config.toml
num_hidden_layers = 10
num_key_value_heads = 1
norm_eps = 1e-05
positions = "rope"
rope_fraction = 1.0
init_std_o = 0.00311
optimizer = "adamw"
learning_rate = 0.000596
warmup_steps = 350
schedule = "wsd"
batch_tokens = [32768, 65536, 98304]
MLP neurons of a small language model. Each row is named by its layer, matrix (gate and up: input weights) and neuron, and shows model dimensions 0-255. Each number is 500 + 25 x the weight over its row's rms, rounded and kept within 0 to 999. Numbers have three digits each. A neuron's up and down rows have the sign that makes its largest values positive.
After each neuron's rows, "fires in" lists the words (lower case) most often at its 100 highest values on Wikipedia text that the model never trained on.

L2.gate130:454507493500496528505499509508501471462482491512518509513529493471503520496503495486459509555486498502516500512495494531483532503506451499451506458505453560482500521500509518508479519521472518510470418476480519535511531478515504530517493515500545469487499498505522509495510521559492495494486489485455507529469526456517508487524559526504492501460469490450501512469464527506466538520488489498484497519499498507518540480473499474557502506509480525498511504507515537498501499513500503499524556501481490519501517489457518517485468512512492512477485502522519491509482507462501533486495567515492434466455488491533528458490541470513468540485505530504494486495484490482500505532438470539529499508510512508544511493439524491517516497474495523491543521497504523513439504514509513
L2.up130:485501498503511493519478510498458482529508503509522504449512511433475505513506492486484533493490489523502493527517481498497532500492451518452503481535461542489519434508516512483541513535488503519492452450499472526515508534482503497488539519487479485505490544503484523475456463511512511525488497479484478464498535488484468503510542499498487485502470555400509532534478477533467521494479463554500496540490563534484493487501518487502493504500501467508513543506475503525478480552477503461533513484521528531475524465475468510488489509485507481471528488504508500496565484509506490538462515465492454473520487465490474521494489492525497471530501477499510525495486519486542481510462487504500520503505482480496516496478488528498530476486549548491453464500483477502453535499482495
fires in: "him", "jr", "them", "this", "bros"

L6.gate1045:471494523479477481533489502518504496446465476507505491497523496457516518475489465517516505497488482530514497496539486505456472487494473478472507471503519505477468523553463504466570552491500463516495489492497482527487474495498515525455522543530490478516495524458521490486494501510503490512498507462547534442505516526495470523512542533494522436523475522497500492533500510515480474500513485514472504507494477519473532496486514548475519458473516552498499469475533534482481503529487492490527500503509551535552472523471502477528456511556499471483491489487503437489462491494488499501500481516495519485464483494472487534443527487493492509491485465524558483516451501502503477490464526566510487477501504468482525538469460501539525470497533516465490504532492482497489457509450504
L6.up1045:461511501496503517483499477507501548415508477502476503497499504464471535479491503502503506433555558476493561497534484518510510499463482508480498520515518489505430518511480473492516521511536502481514508499499539496507504503510501543529556527471494496487523521515478509502474516473505510479497501496523504510501551489472487533531536500509477479531490493489480489537476478499494474509519447467482531483481480485458483469506549530521487487496534498519540456499514486511458495484468509510490509482522489507508486537457518463569439489524490505497483489511522480495485517553475495484510482492523504494492524523501520488481491518449493507507507483510524489488452519482469477458500517544500513511501489475509503503457489468535518488484504490489516507529485469512467476509435483
fires in: "is", "during", "are", "may", "be", "not"

L5.gate1411:497492487505516517496497505522503460532486504464527447497450515474467483468521496512539505525490486527495500476507509512539509486496501537501488498444503527528493479481502476528499488464479468521497505528512497443500513510492498488528507483494498487513516462517532505457525485465465520493528513491516541534484504528458481537503463523486524476486475532532511514484489478488471463490514515505529467520480507464483518511510448464490480487506431539580516510483498496451493494482491506485545491461489523491514450501467506503474493475495526483495535483551514475488451515483505561528533506477458514538484497472482493453465488515442468482500535517511532466520470500488475469542517483444533484500508491525531503527467526511506498502506530472518449488487525531511517461497446538
L5.up1411:497484522482502516485545460484592502503526486483503464505488498512523494475487520511494484545527488517495505505500562444527511510486465477473513476476492506495487509524530498515447469511515515461489489516539526514488509463515489496527472489455526495534476514469492514487461477516499481516466470512537534501498496523510525494482463474522512513450509543518511495554505495540515520458440492535502450557482517473483509494483520470515516479464501492528542508486478426542477495508467487502485527483495552506497495531498522503450515501537482571508499443522488537487481493461511484517500487503533539504514482526455530457476526494479521504489497502497489483504469487508529498519480486495533498486489517482484509480488546494525528506521508456507459472465553511538527502493489491
fires in: "to", "medal"

L5.gate1019:510507508521538502517451436509477510456490525524501489551513492526460521498524483471462516498459473553504487497513471494477478462457508493495493503495523429500498523518506443524500496504550508527513513525486480525528508484510532519480489488505434514491500429515494494531504488507482516508530494461529475505547461501502493490476547507506522482521488444474469535509518516493522457541502526512465469514505461464527489505510460486484509509532507476493510510465521553467472473499538511453527452478506506508495528521529498487494528532491501508555484512514474516468499484465523492540497521533512508517487493529462485500509507522503513478494506463471491472529517471483461503530502510514477517463488515486480481479494520505478514451528515497511486475489516477523507502542497509
L5.up1019:508548532520486519519449506504502509489501497475481494546531510496524537511541499522516507509513511465517518551510483472518532466511507472516492518482471540524488450445516494516490483476506521550489502515514509498478487491512524487493505479507481491439494472542524527509492522530494513500511500474546499452517515506504510499483523467526507485467462435469495505472497510480478493483485510503520467486484465494501502482521513486497535522495565494504494490483518463507493536491488528530502508447492506526466517484502482487527519464460500581528484514477498490410479481521476490499504514508486505490498505571466511518499543481467530506514488482517517480514483522502494528504542466542482542511468504458528490498467509519472471431501474527523494534492497487452500495466483494
fires in: "by", "with", "in", "from", "at", "life"

L5.gate1351:457502493540513450515441477497522482471496543522530521497459526486501492510492467514468506522459477510496510486495486457482496459494507555511503513473503475528485487485522489509487534518453503503461469517481474558541507483502494496514492524505514505490506524446521465510464515500516505451503479465462489527506480479467462520493548530544542491528454521534508497470503528496479469445557536524489482504522510506501495522564461526538499504505463484475541558529520489441462472485486520492478483540430495515454535492430515509472494535468493483530506495557455475481501496461523489523533516531495511508497480503500472497481519536498464524471495501506524491526489503503503496501502573532520475502511508496470515481457471502505481486480516493505507486564511526516508469480557477
L5.up1351:496500496506465496478483491478454499534497520526496520521505464464525498513531534529509489483479495476490481532481481415506453503495456535485491516489484471499455448461510510510468502466456482532506499497480483485508462512515508582490501499523491483499531540488488495506506528436494514527518505501488466481512497505505478511499470492465515549499482513501499495511477516507520506468560515510493473509499504537491496453472519523541491469486522485457498550471514526467527472525513528538511523502443515522498501524502541515536567465506490510479517535494506527525500529481510501513566519533528538496526519485525500522488496547509483500455508497549526464499519522489544524450520544485481500520481493478497464560441443496498495484484492488482501496482500444487515507544506464
fires in: "first", "that", "same", "following", "this", "previous"

L2.gate846:528522526511521474543487502464489504486456471462476497538503496514449525490487516466499516532497498528524501521513540479490495496499520515500499560502474471508459521545440450521511483504511473483495514481472526488542517498494518517499466491503517484503498499469488495497503499480536532478503483444524530503529498533483493483494553512525462418502494484493520547508522482515476496489469472476483505532511537497500542512541521521497476505466472485512526490532466542501488505527504552455530517513488501490441478483491501483479500537516502488477510473507423514470477469493507498544516516505495464509517479565502528499487492518497489489484501484470516487527514473473522517487460481550533503485500497494451475557503544507474513504499508466475487543482548514545480491490494503
L2.up846:525512496489515495492520508476466546517483473471472477460544501498509526502486494445472491483522545481535519518564523512502468514499502477479508540530445512508518542547496474507510462491517509493506518456515529492518490491483510436461435524500507484459511480513489490509479513496463514486512525470542522509526500520492504495511515521536465476461537467507491520511452497512527495548469443486499517505512524483501519485522512459488486477482491501496560491528468505514533516477533522462501509499565491459466500481459504516506486485514497510495510485489450471470492498492504504511496508500485460483504440546540529518510479543489523501528508507484533498463506500458501531486517470529506511520491498453503506546458504489456505489512482504486519458466495503478461494525493521
fires in: "of", "left", "in", "at"

L6.gate632:503489530506517517515478514488459541513490529518494482507509473507490506476479496563484491473456527505508493532472526496554458518500499495530525512516468499524447453504506479487505526474498481533502474504502488538475487554546478474479490517496515492513520478500508478533526525523478480523466457484492571482511485509518498496465512565497530504505476533483484498476475535551523487511485482477538493496511503540492496506542505501522488528540465459505515514483499520489516485524480529482516501488485479481527477434501475493490503506513498512522515467518489477476507502483501477545468478515433506468489488475484451473452470520481499463524517510516547440508564541520476479513479523510527477483455504510505505511466513507534518504465563454514527495494497522487490529505524522
L6.up632:455500464474517536518480528525514499493457493449506531492477526495536509489480454534528534510533500490460502473483555497492517486528469526485502513507505467497510503506536496462520499494467501490474508518496490538529502495491487497536514539503508495493473504539517477515501493501461482497510491526471527494534513520504500473509488501454491495495503497508477535471500515516529492516523533488510489487453472507542557492476482470488501460538557499492497483499501508517482541505491493544498527493531493471480527492499514483515542524449480483524512497506535498517506492491510500530542517486497482509538506482516513506490473492459515470476552573548516517491498536506484515522487466488484491536534521558488469501529503455494507505480489501450507517499532519500509482481551522
fires in: "it", "which", "season", "that", "series"

L5.gate1320:514499515507457472544468450477519496542498510510499493518518493468486473495503520531489472517468480517501461505479470466482532438513483504497511529486539507494498518504519547549541495491511514475510471498509488483535497458451522503513472547538541451504486521495488455522525481484510481487532464512479499508521488520464512506492512470476475475489451502531492522467511544504466517497499542494499473563529498485555529484514505492468522536515516519487500509485511479503486471538510532488507461505486537506522499510482494518535528513496496495499528529507545469505459513470514505545509479416528486530500503514487493521457525501502470508468496493494502479585487458522510483470499505528486530524480523479504527485511492548525499460519503461460482511537519498527509507485506481
L5.up1320:524460523498496496493474475455472518483476548468530534448525518490507480533515504499498493494542495506530505519522492516488508470470516486537442517524491475484470478469500489494514502511501499484487540516533499506498533469498482485469456505471525527486494559509449527581542520450508543487502464506524495497506435550496519491486539530497528488515477482545521540510487480503499497501498514541491479519495461519485552507510450495474501494453530507504501495473484481481531507549516545514485512476499491506464530507496480491544510525509547535527502523519509533462494479474467463506493490544483528496516510511511491481479527539539501514482473501541545537542481502490474537485514493566486485471498499497522497484519574513467505501509566466515492505513524513487523488480485539
fires in: "of", "under", "by", "from", "when"

L5.gate66:553455463491491489496500457456512521519488496507508492516484511539493535489527509553489511536539484549496518488499490480490503482506466516502497482467517492493475517531540529508502484496450481534468502534477486527498530520532482484517480483505495526496494445459508521504479457525507496480458469512514526499524494489510506500485517442506521481494485483491507566490540445486516513493521463511500504494438530441489495561492474509506506531527484531496510513492546459524495477476553484508483478505503497492488527532497545522518466505519471499511489510433482488509493478495494517493500484468494515500476462514499525508504534450539487516507518514484504518511490473516538520470513435491547475529519527502527496488518514526489487517504546518533514471491517520505511489488519501
L5.up66:471532504493512481525517512493540502537476464497516482507478496496512529487490495492505493498454528483543533492506506482455470505525475508472511486505490519482513471458501546467499469510538519472493517474510520500493488451495510474483514525483516527452521489475501513497469473502505474468486473502526504511490484487505527498501537475512463496453503462464515480460468474477452453473556487534479551488501510529513494525517496535471508512504513494477471476561507475500506540496510474503487453544483507466537527489475476531486520494474490515494520543501523411514489489537501524500472463553473514489445449525483506524512500518515514532486474480462446445493488484506491521454469490466538489475487470551538517505497517453475485468454498505477503489489498515487490525507503487
fires in: "of", "by", "without", "at", "in"

L5.gate1254:474477553511497492526481516528526476505473470452525542531451513499572511489522482534510519511481516524485504502463521490499524499522453497506508559485497536494490505506521531463494513519526490527531511505490504474559494511507506531477494481504535477500504518493471515482468474518463497496486501474495485508540497496473445526484553469466490474525512509461465490533519518514505494479507565525526502506479520508515485479488490516504504473516478473477516479511497493529507515524492495505486513494525509536458482486524511499504487509514526466449469493499488455494490495449522518514522479491554518504500480499548497484484500505547450477463484490444511456524517491510489462535465507506469505446483481479465492483502518462522521517483526473483498501493535546464488484496502504
L5.up1254:514553482461527485537481467525501484511485472488498527519500418497493537471527470475453517471487490493515502497495517452516468495477484503516510470510513503512553475493513489449448496508493529494503502488476535513503508524485513494525517472472510529518505533482491521513505472512497501500521458481518471485491512460522514507524517496509493501539531476487542525431430512484514522430517473508466518492504513565491486546488512525466490505498475512492525534534531492491526527494481522534501480518544470522488521510448459468522505501530494469523483544503516490528504465473436491534487501510519519488498468507470495578497500539531483501509515497523475504522556512468488512491490512465517444521498517538504480516483452557569473514466485463488502517510572477472498516524532503
fires in: "of", "in", "early", "19th"

L5.gate451:552479499538495490539506479480501511469509477537480493514492508468524527515534527462477516471505477520515506477489501505477489510457554500488504500503484473488475492542493528468508484537487498526450498474467512498516482531443499540496516522494504476504474509508469474502491476568522532494485473509500473486468490482522485489532488476510506505524527489443488484495462523545504510530495477464486524504466497482455537483510534503510442527481526540458482502522476536500540495506475501489520512469470479455530528507467500510491463473482500509544484468498492535492502511509479494516537509475445466461490496518472493518524512532496464509440506491469515516512475527533516524515521491544530479471530498527477506452476503479514479492502470547528533519557491539471531531479521476
L5.up451:526536514517517516491478501543521494539493480485514469483470538528475538493467517469475523529506510498528527502478538448448502507506472479506512501513506522519482489495508515487556497510503490466515538499531471480504518501493522496556488512483514505510465519504534521482526501522511468498512492495490519518447482496471459493514491489493518496505497533537489507517551513448472505464496548564479553482500463527494475512465487501511486499503482525478519523524502488472539542520484477536546537477488539482522482515487508464490537483502476484455484534485499484522507504471541513490513507482470519523465483495480525533567506546525492512457453480545506534513474499534480507499533480506529487490488498499477537523506541501503480485518505484487519462510516509501490519460509499
fires in: "votes", "for", "of", "to", "over", "at"

L2.gate463:471485489515507523515455497473485515500512482531517459540513488516473499472498462459488492475525498532489490499528437506428505497512509466502456523468509476459529477497477497488503516544506471510520541511514504489475443515506465494474454506524502510522521500510512489489488502543483512524530460482512502484492502473514519512542477452496537502539501469496535506497508470483469502520508526489484487542493466481507516537490527489501482461500463527472478496544498487466484489540493488448449482471467481499508513504495468498477496473431479474487487484532480477483520500481494538507482542493509478476524504487456481537489482516499505550527531481488472512488506467470512470514484519460477560533475448455492483494500537484507497507484552498523513497511513516486526489533501525
L2.up463:459517455479509551486525504508487486506535484454481529474500502476473530524523457507511553482457482537519524480492515480469478484487498480508518518545515488533514478510501507534466496538472544473562514524539482481476523518533506504474537511509479538547505495508500532505509488490557527485460502445493462498475518515476510501489535496532523488495490506528547516497511495497524515496506509523499480563479477514536527514484475488530494505491512532484512504549545494506498481517523494520483519490503506536539572508510482520525483496477532503516493488522516474518507476520504498474498495537474476513515523501481510492517548531511482500530538469521530544510526499510522490501533501484475525529495506491546493505526491467516464529488514496494510482511509578484538475489490478
fires in: "a", "an"

L6.gate1355:524471531481504488522494516513480509525468538526550473481493486495470532541517464509537466543491462517498475453497445475517530477531503487501482526491486486483504490516512499525449584442486502458493517460473542515494485482514481507472503515474528488501521511497487492478556527503488451520504506521500471517464477504540520490522475493498529484495497470511500496517514517472503508484491539544538511512529473516501501485494499516524487519456472511482521538485518493452537496488501492495521453474500517502485506489535484476497460502498483555505524524503515496514484510484524493500505506478469504481465517519496517480498503510471511494462527509530526499543488517498521514506455451485443443489505511472514497512531497481481502555495533529488522505501469513511576465472482513
L6.up1355:505517527503526467501481519501495474507512520547505507503519520497480531505537517473484503508508519497493472507488501487505457507450509452487507480499473510494478471545496470498519510518486508511455538509477488511565494481504493479475485486507509464534506524487486466497484498549488505457506532493510481454459518489518501494523482452521523523508493485498516550455512480517504483501488462483471441497516501544489472475531506502527489481492489484458504529468486487504490513472543538521522478489516491515457514495522469516538482485501528536514485554484504481466473473499509538498507523549531510528489499490496422505500496486485480473516537506472448510507506536497495455512507519501470456477499529541489496510497503447493512519493528490481516476506513474485501542528459471
fires in: "san", "non", "single", "record", "for"

L2.gate95:511533504503519554507490495524504524481472486500525516484510512503471488455513495530499524557471478495493510512444527487493481451496496489485525500529499464522478493487481519538487507480505519532485487468527499524513498494454481465511546517482461467516533449517490524510540505500524488501534516494555475485528501510509514513490478539519509477496493484516526498527476527512463519495465505552510459493494469537449479490516461485506490488461491451492509512503475519523487485493485514523477520472503485504460498453519474461488486505548528507494498497497529471450548494515527514519486525500485480474491466484535451465518491462481469512500550519521515527507506517503454457494492494505536509503468478526480516464501449505499496500471465473512522504466511488518570536505509515
L2.up95:482458477511473571495459471523528527491478516481514474508497508533472493484502471501512485507496514459506453549503520526485505502444514455508472488524474493485483516494493538514489518504533454471469447457511496482496472486483503512464565529467479501535505483523456525500466499496477487469488495510501474473502513517497544489507502535506480493494504455500521515513479519498486545462470535509478476510470481504499478507536493470517507493511555492514509526551519565508525518466516519525502483484498494497486486467497489478456530531553523468488506507480498503453482482487485481539475479495504484440514477510526503408497514484454502544528542469490543552480544543487482470521486462493501489523516503514497537493511450489513527481522468461533526505452474507478511498513524544
fires in: "them", "that", "it", "you", "her", "i"

L2.gate302:518498484496547535486440479515499446501451495502478517511501503533451523463507509482521539537505498453486518503506495510506495470483454543485512492518496502482536483527522486512484522512489484472462533455498566515420480510499476461513462545489572488505490484542533506495491485449494482506554509453520495464512473495489476496496529536533505488522524513504526511494498501542479505505532536475475492481490514469487480527522487492510492468500482501492520512492495534460539501495526512471498534477512530539527467505479517516516508453584480483512513488516475522486499479509526504489506529479512498517478508533486528491496503506511510470526524495524534483485461530538507472497540484504446492470490513511500527529510486467540483466499492462534546530499500534499501495495527535
L2.up302:512524529518492540527515483527479510495518492496528503538487491514438488496472486496512464478489479490518487514502495499490502511476511490451493475482516455517479473501567542480525448524520497479475482505516539490464492492528532517496488536472520497487463484500503506504472486446447520523485489522529454488523516515491527492473515475563491511487503502539519534505547492493499480459505513541481493472512515552484478483528514506500492508462467493515425473510494546497463527501524473492486521527476486471495502555523554523507503535484477489495478552471509477544508527527495535466521516501471547500499498536517523497527498484475502437509484515490497518515469507481473494500486515467471493519522501483489481460479508530517496491518518403558469533468478518491527506501553503
fires in: "to", "in", "well", "for"

L5.gate1049:525502492482497502508511532459459483456531439537450483518501455516504526499531450501497515526493548519502492506488528510505558484507461512531537497511507472503506491481514482476469494509485470511494487487531492503452475539510480485469482502475490467521521504530455477507506524574521513489503486424469503462483493511506506492483524487460483507491517492494508430504498517486500497493479485501482486496451476540471485497477489508546512512479519453491461504516462528503547482497506493523495520518476474492499519478494483521531513512430512495487478522512508493512533433517508491479491500463498530477534465473509494485482459483454493485471482444555531501493520476539487467535521486491531518534480515501494542480514522522537523508471527493522504489508481517490520503542503505
L5.up1049:528443500492480507521518485498514518443525473470515480487458495542498519545520543536500530528511450460453462490493463507484536485507491488447517510502541488506503507462480472484478488469507482497478564505514536520503493430470447512501499467492490519543504519471525520550535484491517516510527492482503493492523494531504480476511510457498564519486451523503495496510509523470464496481476492512505460534544500464509490479479492513480493484480494512498508524486511503478472499504470491510537531503526474501552516516495491510477466489487498506484491516457510493504501518485537499467515512472533494494532520471452486476513504505479492489505494526499560478524550468484471481452510507532505478488455477502488524515468491531476498459480481500540464527492519505483489493477490483
fires in: "a", "an", "of", "1"

L6.gate389:477558550544507535485501481494494480476526512492443513478470523517515497522520527480495489526516523528490464473449552457484510488526472512504501495496557505489537539508507497492512496537484536514540502525528519541537506506492507469477507469519505493492523486510499508493485460532487564480488480477497484468532485483497484530496524518492519502511455492470489495483530510528552500494487542509508457505492497568502517494522481471505490523475525544524522491530565507489533481496512501481530489500499508484517541494505512539542480515495501522472521519492498516538490482440492507526500517504493552437545505488493514528520489460527482500501522473520529498524437496527506493486482494526515521524521528477488464492478533435527480475514503483468501471479517450502504479492492538
L6.up389:476515513524475493548474499495473518485513498475510468495560460550461486523527510554470478549512491494493473479549485528494473492517502537482520470490483474512500469558523531504518504486571458524548504493507468513466482521475505498487521507500493498499511494565499537505484519537512503462510491508533467496519528493494537489458513433552528474457484523530489513507526474536516504471457505485523496510532520492549500498502552513464523511507503514497530521502525481512523510519477523469530497511523479449510509449501505453523489493492511513550560508450485499474501458509479509541486519507493501496488491530539507512483507517497504487500460497509500514481529477480507511504484495494506504508521492455475446504466466492544507473568504475490498510495493488507515487536484489
fires in: "at", "in", "of", "to", "for", "from"

L2.gate1636:492512510480486503524479491480498520470511481503529446531512460496479526519545461471472511485499516512513490518517494518473482475518478503474503471488493457476503497503460492474500531509482488504496472505505524512482441508496455485485470527539507502529529525471474495521492513533512518463496467527493480520481508479514513491514501473501506518531518439534490486543541488503527487494517467531487511511525454494484528548483497489482478488476440491492486546556488540491526500503489489483479525460469501516519494475539479493496506458453480458497484498505487494468511466512491537495515522508547501439486469456527474517535492503494495507481559474514518461494494488492493492567476504473499543530497502496497511491506484483510526528470493486482510506484494501491484492515541486
L2.up1636:492526484485504542480503450521509456485525464491485527504545501497464493533506459512499545452468526531576535491500488508486499488476477473491516504516479501496543454523502479527454520529518498486495501504528485501475492517515456487505535512496527511508509513498487493517497511513500507498508482398491436490474478524520534496509536498549478504526502480482510502529511511508500491449553501487508482499483479519487507479490510504550486512488499527514468520517507517499531475513485498550495490440501523534544543525476491509538469470499491486519486506577535518485518458479504492495517510496489470514492512496510481462471561473520533499564510491516551468478535471473536442523510497488447497539511502509529562508490488461519453524516505481505555475488481506454510496510493511
fires in: "an"

L5.gate1028:517516525506492499515504516492486505523503517488526495488523469490501498564545468495459492512524494493530486533497508501485493465504518449482489441507514459467509494476491480519499507514496495486513457513486506522474495445493479503529434505494478501459498485482527536495510526466508476485492536471519499463452473457515479514472551503470513493535504476497515503513532512493496482512505519560500474488503480535523484491530516520500498495506497510496523534556531504494494489528505478490506510509481529491504501526482481497477468510458492495534498501494537493508502499506509510502511500520517503449456461503523531492512483513473489539482507505523492480527474490492469501505513539472437531464455493500487495516522533494503500502433483497499521516492524524516540514490521467
L5.up1028:483483535487512470455535472487487466489519513527460490509509483517522488514496505531508483471465526503499520491521439502488476494467528469514512505469480476494513468506496482519483514481487456566476492546518451501486470498480496510529491525499487499529458522513493459494517500470475513486482487447507471506497487505516528489501501459534518513501514505479472518519521544499511488497487497512492503542524481507517543482500514532516485475531500527546506544489543537481484452516471519490494461488463493481485490544519513494499466481478492450466501527528500511452547451487463561497460521471520521468511519468505444462471518515517472501547464463523526530533492521471503471513486500467498505519482495491501485454503499468493529502470507512510455488484512510503509494496472503
fires in: "an"

L6.gate295:504520496484468537494483504489472492492504509506533501540532463517452494458515495518460450538524496564486490526530479512513506529531446513501491488531471485481485490521503497527509459509537469523505490524528519522452469473519465481454494484488521480486469537493543477528506510501514519488474503498459503482500509471501456511504514426485526426491485501523518478496489534526504502483523482486453464502567521470541503510434466501536521499504499532477530553513550481446493503521457458500509522471447471481536497549512553529511498452466544498485521473478522529472501463472524537494524511515492525510482532511501502473464498507502481532525540526525497553495477545445510494512494489495488527509522529483457483509478487489531504504525518514541472467502467517493522476472457481
L6.up295:503492521508522482495516491489520491515459523513522480451483477474508506483512496518530524522537517497496529525504501500477505505477472501485471526453481514488512450501474532466435496485515484489513517491524516518472479502491536556478536504491486509551515509502509501510445504510473461493523473501484524542503440552478516488509488458543465480496492515501536513482486481505491522483454513452480474508462506507498506541453501502476527563530490482490546541539522509504463513504486482501527517498495489487501531513472528515471504499478485484481473490509529477536506537472487521473547468521498445491433527483555510536492522489525495448480512506471511506519513488511479522500488516450481511524496520523487508494556492501516504515501499483519538451509523528498522479463518507
fires in: "was", "were", "are", "did", "had", "is"

L5.gate1195:496477521492520485500467478519489501502473444478490478499451511522473526554488495589481492506509488528473532476473492467499550472506471522538498486551503488483539489476480546527513458484498529540498448480484513514493460494531487477487471478501485491498512501484535502516501465491508506533467500503479482533499479484469482521508551509503478490486515519494488559516487523499540485488496554521507515479514497503498507483474484496543539490496483502470498521505454481478476450462515530528514508532515467483487526506495492510512498489536511563486538506489503492510504455476558512483512497472507524509480523504545554490502488512445507482476500494500505452489501491514444464547545505503529529500511570499516476481496530536532508521476475483466522496506527521486497468456539502
L5.up1195:521484483472486521502515490557514512490505486449549509490491539529525497470538480507509529491551515483522543471512506504512504507503481480543484510481489503486513535550500503552502511461512511443536479481511472493508448449481497479528477492499565451503488469494509508501490493468479485522541459519508525487487514513525511533495502472519509492480470550509450456501480501489517503538489508476471513493429477511501480471501480498527505461464538484501497514513470504505442512523510529517500527513505488496525494559474466490486480514494518516453507498523467522498455492543536455511533485510510477482498519482500510463491535460466509478517476509512489482474510491525446461516463461511474490467517494489471500483497499501533504482461522533497493538532465509503515494463462517
fires in: "who", "where", "which", "in", "whom", "to"

L2.gate438:469451492517506440483513534508513505474496509490470497514494503495471528555508472518462523546473488529531454519500490470507526427457551504485472502499487507436514481456482462480434460509468463515469489483516508537488530536514484472481490520459495469478475514474486452498515524473504484470487512503529493513528488500491532484474539521553483436500506488474538524482492511507511507481501504504470485509489519486485547496508511522493517526500515472527491517502498549516533479502521509439492506477517511505518499519476473503528474482492523469508503524498505494449534504485516490531521528492486489524514488501496463519453497493469474495504469507506544499500528499515502510473501485550538527509546545455504524517505517541501517535537479456515479510489478545496467522495492502
L2.up438:527475473489469538474510499512498519458454499538470527528503506495461489502491468533479505473473505510514499524532513507517531489514517514526530530493492489512491481494507523484478512526505495501459551493549440522484554511485436495513485499479517482480547498505526491520533522504526487494518519455494513520531478500529539510487523485511507459486508508445511506508508495540512508462506463530483453547472484492495506494516512502511481536484534488487529521469460502552504501493514502451422558466559498478498513525496469488472466510494573508512462505505494496451516504475455540504477531559494446463536506458527509471473505539474504508528520528546514504475535485483520497528484503518494493544517486511514527522496494536513497509513488482511455489446449501510494504499532497
fires in: "it", "them", "this", "there", "him"

L6.gate409:474486519484518441532514484559434498510480531464507513509528512503505540503462453545503531494516523477489488503522441508483500492512495470468444481488482469450466481501477493530507490472504463476548465511480456499503551509499479525517521565522485499476440510510533508544503500486447538472467502495539485505460507560519506530497527488450542418464514501485514476460495494515495476493517522489450481504476521475538510505501503501516478502472526503500478477519515492488520485502478458526517514472468509479473506495449535468521523482516526488514490454502530511529503510480494509548499484523508522497465510491511534510455499477514526562521487524524519494488486517527480507507527487554512517536514503510487504519493476536516483483486491516496541509535489533538501536512479544
L6.up409:457497500483518560528517474458492537441484524488523482457541524463459544477513507509519501445550481467485511490493499508444507542485500522512484520528472479498520501524504488464510485518507464533525513531495483494514517516461503503517539507480517484549490505489472504538463513508453474477499464470486476485536481537502472501518517512508533437462510487506569479502497495562507534445525522462495527530498523498508598567486541529502503523485501512464509499580513524503528507495519490508505510497543493530499560531456528522496484497484487503497500486489511484530491509508481506505483511500486469442507484554528498506469538477505493517486507517534444501509469464556495493496454500507477500553501501507481524542490523475519546504479517534492487478538503514543534491484473510
fires in: "is", "was", "are", "also", "not"

L5.gate449:455546484518514454522466515491467519515488511496514515512494475495481493504539461521460526550494483519499487475512500465465477498461470510485496514486474486492520507512528511528474554505511507503463473529493449541497489493516545462481515500494497526483510477489486503514516490506504536491455472490513510423479452524455494506531501508489519510467498462482489523487524443480515508516505543504472537504497549478518492480516490475533480472502504493499448565519509534474497473485519480528510458530520500523500536510514471494504529526545542519521532504529489474448506464493517461516547465515529514518496495520519505504486522480502477549519496492493473499520545464508475515458499497504487491488546458467480502476496534499467476469497510519487514495520559518483523453483515475
L5.up449:475508517498519468474499499471496485503521525491524465504505519504496501521501447509489491515494541528476513546498512528433463462498477500542493513447462514500520514485486476556482504479528523486520556433500554550510490508478506512490544485495494530503488453549474524508500477507531484514511472513511528419525521533527486495481511551508527526472509436459501490492497463487535475541496502485474494482530515485511449496518499482476513476537446502507552515498469521516464499524519528500512496484494552496501472531491480509482479496490488499465523499464473513493509475518508505534497537519518481507489512454506496493462540540467503479526513467456508499496483493476454497494494507516473563485486465523525465521496524471456468502507519508513488529448487546506480476494496503
fires in: "in", "at", "with", "to"

L5.gate1203:484475492501498459499490522545520464485490504512522535491523489539466468534472480529504509531495495546455479510492466522478517471520483494505517457482523468473478494482525503516513517526512518523524477502465521506523501488485482505480508566489571500468522511454507511548479479520528478513490496498448502526496453483515439524468516526482530523496467489467528505537456491506486491501532479513482462525495499501552516532487434501502479497492484540508531521505530498503474494485507485508502485507484471469496500537509479501516489485510474491508525466495474497446530498465487506514535541510528485499494449473476475485444514513508509544472494503492530527477517490514503495501490507479527507487556497486514482495509512506520539508489536510519479530506503546498485484458504505
L5.up1203:465492501536504521488488515513484497561478489523505506473463539479513514461468484498496488514509533474489535501532519467469511484492522502520525492516480463501491503520482512488463566522512489511492483493522524506489495486512476535493510529527515486493481511542503443541504483485501472487520472481507511509507457507521501496465559498493524480484534499528531516553518472530456470466514504457525502537488500525477492508514479526501514496530491455507474503502479531494530477500464494475503527504566497521500523471453510527496451530515494485482496466516491484493497497486478495468518490469521460482482517493504498495485481493449507476466501501504482468492485479533550488523519492542523508488488483546519516486503495461483480499486509509462525498493478500530479480556519537
fires in: "however", "this", "that", "of", "time"